Part of a small language model's weights: a variant of Adam for these matrices, 5666 steps.
MLP neurons of a small language model. Each row is named by its layer, matrix (up: input weights; down: output weights) and neuron, and shows model dimensions 32-127. Each number is 128 + 24 x the weight over its row's rms, rounded and kept within 0 to 255.
After each neuron's rows, "fires after" lists the tokens most often just before its 100 highest values on Wikipedia text that the model never trained on; "fires before" lists the tokens most often just after its 100 highest values on Wikipedia text that the model never trained on.

L7.up3719 [108 140 155 112 108 132 102 147 142 129 115 117 138 137  93 139 172 120 104 194  81 120 112 115 143 121 142 143 132 145 153 124 112 115 113 146 109 103 131 139 115 189 137 138 116 123 128 102  97  81  80 134 174 103 142 131  89 138 152  73 124  64 115 117 175 129 187 127 137 193 105  98 116 142 148 103 139 136 163 115 188 109 114 103 135 144 152 159 137 143 161 150 103 109 162  67]
L7.down3719 [165 190 135 138 154 122 149 141 119 131 142 125 110 115 114 110 161 131 143 104 116 153 125 100 160 120 125 119 128 170 102 100 110  95 114 122 154 130 154 126  86 123 121 129 157  85 123 111 126 145 127 129  96 186 116 109 162 110 118 154 120 139 176 151 123 197 112 155 129  78 126 112  97 199  74 168 125 143 107 119 155 143 175  94 115  81 133 114 176 117 184  76 109 138 162 137]
fires after: " —;", " |", " —", "N", ";"
fires before: " ", " —;", " |", " —", " |\n", "0"

L7.up103 [123 121 117 115 123 130 126  96 143 122 102 120 153 129 153 119 152 146  90 145  98 116 105 109 171 160 120 145 134 135 120 139 156 115  50 104 108 142 126 141 129 148 170 164 100 133 164  86 132 114 134  84 164 137 135 117 159 142 121 138 132 153 110  92  99  93 147 113 132 129 148 187 151  74 103 114 152 120 127 116 119 117 108 120 132 148 102 135 137 114 145 101 112 170 105 101]
L7.down103 [131 117  93 118  91 118 151 126 139  68 112 116 101 119 153 141 163 128  91 160 140 117 103  86 176 155 106 131 102 139 149 123 128 117 152 114 116 104  92 154 118 130 109 126 134 139 149 112 134 100  92 155 134 144 104 166 133 121 120 137 109 148 154 121 111 137 136 101 129 146 178 152 123 128  95 141 109 124 101 129  93 173 138 128 108 122 101 155 152 126 147 127 126 124 130 102]
fires after: "|", " |", ".", "″W"
fires before: " |", ".", " /", " (", " ", ")"

L7.up2145 [139 130 114 115 129 114 156 134 143 111  98 147 140 169 142 158 128 100 131 159 105 123 184 114 143 167 157 140 124  89 106 117 137 103 173 127 123 114  98 131 121 147 176 147 117 143 133 116 122 164 106 142 148 118 136 158 151  95 161 132 197 122 160 141 153 159 123 140 129  98 112 142 138 141 104 129 172 119  83  93 143 132 113 147 179  87 112 128 113 134 153 139 114 140 129 120]
L7.down2145 [150 147 176  64 130 136 136 125 119 175 174  66 156 154 140 155 115 163 128 157 114 138 109 149 141 138 116 149 118 165 145 111 125 157 121 139 123  98 158 126 153  98 108 182  94 112 137 122 139 141 105 109 107 121 144 131 125 135 142 135 130 139 125 124 121 140 117 134 171 123 116 135  92 113 130  90 103 132 121  91  90 112 153 153 149 145 131 109 107 129 150 109  96 161 130 167]
fires after: "–", " ", " –"
fires before: "0", "6", "1", "2", "4", " "

L7.up912 [ 99 138 171 133 124 119 129 122 116 149 112 130 122 149 164 136 129 171 122 118 150 130  91 104 155 115  91 150 113  94  92 153  85 168 163 130 135 170 120 145  74 109 109 113  85 146 143 124 138 150 107  72 100 150 143 119 142 158 155 104 165 112 109  95 107  95  91 102 143 104 152 175 140 130 124 113  88 138 141  82 106 120 160 107  87 157 149 136 132 146 109 141 141 142 162 127]
L7.down912 [149 123 142 127 125 137 122 139 110 151 138 159 133 133 100  97 123 157 123 163 164  85  99 137 137 163 138 108 127 132 139 130 116 191 105 153 115 102 119 147 122 104  98 144  88 131 125 123 122 126  97 140 112 102  98 112 109 184 141 114 124 137 111 121 124 165 101 149 133 159 136 100  74  96 125 151 154 168 155 132 135 125 135  87 104  93 141 138 130  94 109  67 108 147 104 160]
fires after: " |", "|", "(s", " his"
fires before: " |", " ", " |\n"

L7.up2347 [125 125 107 135 140 119 137 126 124 108  77  94 131 126 146 196 109 127 146 122  96 101 163 135 100 117 154 106  95 135 136  95 135 137 134 143 170 139 110 134 101 117 223 146 114 111 158  97 132 136 119 103 164 126 135 164 153 185 111 150 109 110  97 146 132 110 101 166 160 109 146 183 154 139 133 135 147 143 104  97 141 163  78 130 104 144 137 149 119 141 127 140 141 111 133 119]
L7.down2347 [ 75 112 137 103 121 154 143 125 128 107 120 156 104 128 119 138 106 127  99 177 144 156 138 144 163 141 112  98 146 117 166 144 117 137 104 112 166 110  85 114 154 176 137 134 130 127 124 110 133 151 132 133 127 156 119 157 120 127 125 154 115 140 125  79 115 161 115 110 123 139 115 129 103  95 180 117 158  70 127 117 122  98 136 126 136 113 174 158 141 160 156  64 118 154  89 144]
fires after: " |", "==", " =", ";", " as", " Games"
fires before: " |", " |\n", "==\n\n", ";", " =", ":"

L7.up2629 [156 121 122 127 115 145 168  66 106 166 129 150 147 140 145 138 122 111  77 136  95 173 143 118  72 160  97 151 170 155 143 134 116 152 132 165 127  96 126 118 135 164 149 143 104  90 164 145 165 142 126 115 112 118 119  84 162 147 145 146 101 118 120 138 120 137  79 127 121 122 103 150 135 128 110 119 115 138 157 138 105 119 108 127 143 148 138  97 140 129 119 105 143 119 147 135]
L7.down2629 [124 123 124 108 111  85  95 114 118 129  93  96 118 194 123 139  75 147 121 141 117  80  64 171 125 151 116 118 122 189  88 146  94 138 135 130  93 116 115 141 109  89 112 107  82 121  89 100 115 138 115 152  83 113 136 156 135 191 148 105 109 172 165 125 108 114 135  86 111 158 181 126  92 155 135 103 121 116 116 147 135 161 106 186  97  92 103  74 178  67 132 131 161 128 140  97]
fires after: ".", "8"
fires before: " (", " |", " (−", "°N", ")"

L7.up2519 [127  83 140  90 108  97 112 139 152 131 153 116 132 118 185 124 139 144 110 139 147 139 124 156 120 116 104 151 155 134 133 108 148 139 138 125  85 153 132 116  87 109 166 166  90 123 152 139 157 125 123  89 156 141 144 138 157  93 148 143 169 152 122 123 101 149 113 131 123 142 100 119 135 115 132 143 132  91  75 100 108 140 132 118  92 153 141 126 160 151 113 112 174 138 139 162]
L7.down2519 [107  93 166 101 150 144 160  88 105 152 177 114 115 158 105 103 150 147 110 155 141 150  94 120 142 129 180 126 108 146 115 108 161  97  77 159 153 196 111 135 119 108  97 134  82 122 114 166 198 115 110 142 131  97  94 122 136 133 154 147 129 142 133 156  97 119 112  75 126  94 130 143  96  91 102 167 146 189 145 126 134 170 121 123 126 121 154 131 130 159 158 124 110 164 143 129]
fires after: " |", "|"
fires before: " |", " ", ","

L7.up5082 [116 134 104 141 123 105 117  69 114 105 129 114 141 157 126  96 113 141 113 165 135 139 144  89 108 111 125 122 115 126  66 170 143 127  80 183 153 111 117 131 122 155 146 126 121 115 108 133 129 128  81 136 117 121 115 171 147 142 152 104 148 147 139 114  68 123 137 124 116 121 119 115 141 153 149 134  90 129 162 150 145 175 112  57 149 164 129 163 134  97 116 125  78 177 124  96]
L7.down5082 [112 105 133  97  96  90  94 151 142 101 137 170  98 143 145 164 135 160 104 128 129 181 185 103  54 124 103  84  85 147 131  98 107 178 121 173 153  94 132 157  63 133 173 133 146  79 152 145 148 118  86 148 104 136 142 144  80 162 102 153 153 130 138 145  93 151 156 125 136 116 164 108  84 123  99 132 122 124 118 145 164 140 154 120 105 119  95 146 152  76 100 124 149 124  63 161]
fires after: " |", " to", ","
fires before: " |", " the"

L7.up4254 [129 119 111 160 139 125 160 151 110 129 138 137 139 129 131 114 118 149 105 143  98 106 103 116 162 171 113 142 107 112  77 145 134 125  81 102 112 107 180 130 144 175 150 113  97 137 134  99 141 116 128 122 134 150 117 153 185 137 142 103 153 151 115 128 121 149 130 135 156 136 103 150 108 120 127 145 136 140 133 124 140 108 146  91 120 169 115 125 165 139 104 144 111 133 138 138]
L7.down4254 [119 128 115 153 131  96 144 129 127 116 126 116 144 138 137 158 127 123 169 114 116 107 118 122 102 142 149 175 158 132  81  95 130 115 146 154 150 127 161 115 143 148 101 140  87 115 127 119 126 124 141 145 169 105 143 143 123 153 140 111 147 144 128 148 100 142 150 150 109 150 161  84 119 118 105 122 122 167 123 130 137 163 111 146 144 135  85 127 112 135  93 136 134 169 139 128]
fires after: ".", "|", " Party"
fires before: " |", ")", " (", " ", " |\n"

L7.up136 [146  82 104 111 130 103 115 113 128 116 105  86 135 122 102 106 110 100 156 128 124 110 145 135 114 116 146 125 128 130 145 123 135 126 140 110 117 149 169 127  69 114 157 117 122  89 145 120 128  89  83 101 133 104 139 119 140 167 144 123 142 153  92  97  98  93 140 122  99 160 113 108 162 122 112 117 131 125  66 138 162 105 132 126  78  91 187 133 148  92 130 110 122 125  94 129]
L7.down136 [106 139 151 117 108 154 166 128 166 124 124 117 115 136 128 141 117 184 103 205 144 144 106 148 108 178  81 105  84 127 113 178  86 119 103 119 140 131 133 159 118 121 168 165 146 123 115 138 134 136  97 128 157 158 139 130  74 149 113 148 135 147 119 148 113 133 114  82 150  80 111 104 147 126 141 124 175 145 151 115 141 135  69 164 125 131  72 172 105  75 116 102 121 186 121 115]
fires after: " |", " the", "|", "The"
fires before: " |", " of", " |\n", " for"

L7.up1967 [152 125 117  90 103  86 139 108 139 134 131 125 143  92 170 148 135 134 180 130 134 122 109 123 101 106 131 170 150 111 161 135 147 143 118 132 152 142 147 157 110 123 134 143 131 143 136  87 122 107 125 155 150 111 151 127 153 121 101 134 141 158 118 130 151 130 121 183 186 129 108 166 134 130 122  98 134 152 114 128  49 161 124 165  95 113 158  74 164 163 153 151 139 130 103 139]
L7.down1967 [122 139  96 150 115 120 135 126 147 116 140 134 122 142  83  99 121 138 113 175 110 149 138 150 141 198 124 125 112 105  94 132 133 143 181 107 113 137  95 114 165 125 128 110 156 139 122  69 125 143  94  85 118 149  97 112 113 145 152 135 137  78  93 111 150 143 137 123 144 152 125 121 169 143 115 120 131 144 127 112 165 120 131 120 129 151 140 126  90 123 131 105 119 121 163  71]
fires after: " ", "–", " (", "2", "1", " |"
fires before: "0", "6", "1", "5", "3", "4"

L7.up271 [152 119 110 113 128  71  96 147 107 122  88 165 136 116 102 159 115 114 114 119  87 144 166 135 130 154 123 112 110 157 176  92 129 125 154 120 103 106 131 118 138 192 111 152 123 124 116 166 129 165 129  84 160  60 126 141 116 107 137  98 142 111 117 132 145 146 139 178 116 138 135  89 117 132 177 143 150 129  99  82 131 118  90 128 167 132 148 147 131 150 117  99  87 123 141 101]
L7.down271 [130  96 123  91 103 187 102  99 152  93 163 106  81 126 139 145 178 159 120 132 132 101 136 124 150  96 122 111 122 149 142 139 129 115 124 120 130 127  95 151 113  95 122 137  85 140 121  84  86 142 134  84 114  97 134 128 124 123 169 147 118 151 127 154 168 131 116 147 142 117 101 112 131 102 132 146 122 136  65 120 133 142 116 105  90 110 202 167 136 146 146 120 132 153 150 112]
fires after: " |", ";"
fires before: "0", "1", "2", "3"

L7.up273 [112 109 114 113 161 112 129 167 136 124 114 132 150 121 169 156 117 188 146 178 116 115 103 113 133 177 100 133 147 147 100 149 110 128 115 125 146 129 156 126 100 154  92 153 115 128 142 101 121  87 109  78 135 107 117 102 116 151 124 122 128 136 114 136 120 131 125 169 115 156 158 118 134 128 130 102 150 114 111 134 108 196 116 103 151  98 158 154 143 108 132 120 118 124 124 102]
L7.down273 [126 123 134 119 139 128 152 130 119 121 123 116 149 107 130 105 155  82 126 112 103 123 141 119  92 152 139 126 132 161 176 131 116 166 158 101  94  96 145 179 123 160 147  79  95 158 113 112 122 138 120 118 189 138 110 154 105 148 133 151 161 136 105 111 168 107 120 117 155 124 105 108 182 169 158 134 118 130 162 130 121 126 139 123  89 119 133 142 140 158 118 121 153 131 149 103]
fires after: " |", ";", ",", " /", "-"
fires before: "0", "1", "2", "3", "8", "5"

L7.up822 [127 148 145 148 127  97 112 128 109 144 149  97 138 147 169 120  98 137 153 126 116 122 130 129 118  95 150 144 129 125  59 121 150 128 112 123 129 141 120 133 131 140 158 154  91 120 134 100 139 126 142  85 148 118 119 157 140 125 141  99 138 146 128 104  92 123 108 148 132 102 128 180 171 147 133 142 125 105 119 140 158 133 146 103 130 171 126 122  91 137 117 154 141 146 121 123]
L7.down822 [ 86 133 160 108 112 147 107 126 134 118 171 145 135 161  99 111 130 169 143 229 111 153 126 115 179 142 128 140 122 129 128 125 114  90 102 141 143 124 151 105 127 125 199 143 130  84 117 137 144 124  75 133 135 124 102 173 127 178 122 130 143 167 124 146 119 109 131 138  98  94 152 147 109 146 118 154 150 126 160  88 143 155 117 126 124 136 114 198 111 134 150 121  97 130  98 169]
fires after: " |", "|"
fires before: " |", "."